Weights of a small transformer language model: learned positions, untied embeddings.
MLP neurons of a small language model. Each row is named by its layer, matrix (up: input weights) and neuron, and shows model dimensions 64-127. Each number is 128 + 24 x the weight over its row's rms, rounded and kept within 0 to 255.
After each neuron's rows, "fires in" lists the words (lower case) most often at its 100 highest values on Wikipedia text that the model never trained on. A number after a token or word is its count.

L2.up410 [140 123 139 149 156 149 134  60 125 135 139  82 129  91 194 162 136 151 118 159 137 113 124 142 128  82 154  91 113 144 156 138 147  83 135 108  51 111 139 102  93  90 134 141 129 100 115  98 135 127 130  94 113 164 144 134 113 128 142  95 105 139 153 117]
fires in: "more" 17, "are" 14, "not" 10, "et" 8, "very" 7, "those" 4

L4.up542 [ 96 118 121 156 117 112 142 125  81 133 105 133 138 131 140 109 132 136 106 109 136 128 134 121 146 151 111  64 138 147 126 121  74 117 133 128 125 139 106  85 114 142 178 181 155 148 128  84 129 126 101 123 144 102 119 142 109 139 129 121 106 103 124 133]
fires in: "also" 62, "information" 10, "episode" 4

L2.up375 [148 151 162 102  91  84 144 138 145 124 137 102 145 131 143  91 137 134 128 128 127 133  98 142 117 117 117 110 117 127 117  93 158 119 157 116 127 117 119 190 130 108 144 121 135 107  85 117 155 147 143 110 118 110 165 165 151 147 136  51 140  78 117 126]
fires in: "such" 29, "like" 14, "while" 6, "age" 6

L9.up533 [129 117 117 143 115 106 171 143 148 153 122 158 120 139 132 133 136 109 131 128 123 115 129 141 162 152 134  75 120 127 128 150 158 140 105 112 113 111 134  76 146 141 155  98 162  91 152 132  91 115 119 184 107 126 114 113 129 131 108 118 140 134 169 156]
fires in: "that" 62, "member" 15, "mr" 5, "service" 4

L4.up435 [112 133 104 128 191 113 136 130 159 148 129  84 126 132 101 132 113 126 115 120 146 125  90 138 126 154 148 132  91 169  94 132 153 104 148 123 135 120  98 159 140  98 157  66 133 133 111 110 111 108 118 158 123 149 121  99 145 141 134  90 140 106 138  42]
fires in: "there" 26, "wooden" 6, "golden" 5, "north" 5, "ketenyl" 4, "river" 4

L3.up622 [146 131 121  82 115 133 138 145 154 127 133 119  97 115 150 122 113  73 132 115 123 136 114 125 143 128 120 131 123 162  85 105 104 150  88 124  85 153  98 145 106 116 129 107 116  91 127 105 105 115 172  99 125 123 149 111 109  90 137 114 118  81 103 112]
fires in: "like" 16, "include" 13, "worked" 11, "home" 10, "included" 9, "recorded" 8

L3.up578 [107 146 143 115 122 133 120 161 161 161 144 101 118 158 148 125 131 104 117 128 125 116 111 172 125 153 131 140 132 129 141  90 129 115 115 154 128 155 124 145 135 112 105  75 191 171 162 122 155 126 126 135 136 176 158 118 120 130 151 117  90 122 111 115]
fires in: "played" 17, "title" 10, "best" 9, "served" 6, "bef" 6, "signed" 6

L2.up357 [130 125 126 136 125 159  94 138 161 106 170 140 139 141 150  85 149  81 114 178 131  95 120 109 164 177 118 126  95 147  58 114 105 133 136 117 107  90 131 150 112 123 104  87  91 128 136 136 141 140 129 150 167 149 146 123 134 126 141  89 107  98  68 123]
fires in: "about" 12, "line" 10, "minister" 10, "land" 9, "surface" 6, "involved" 5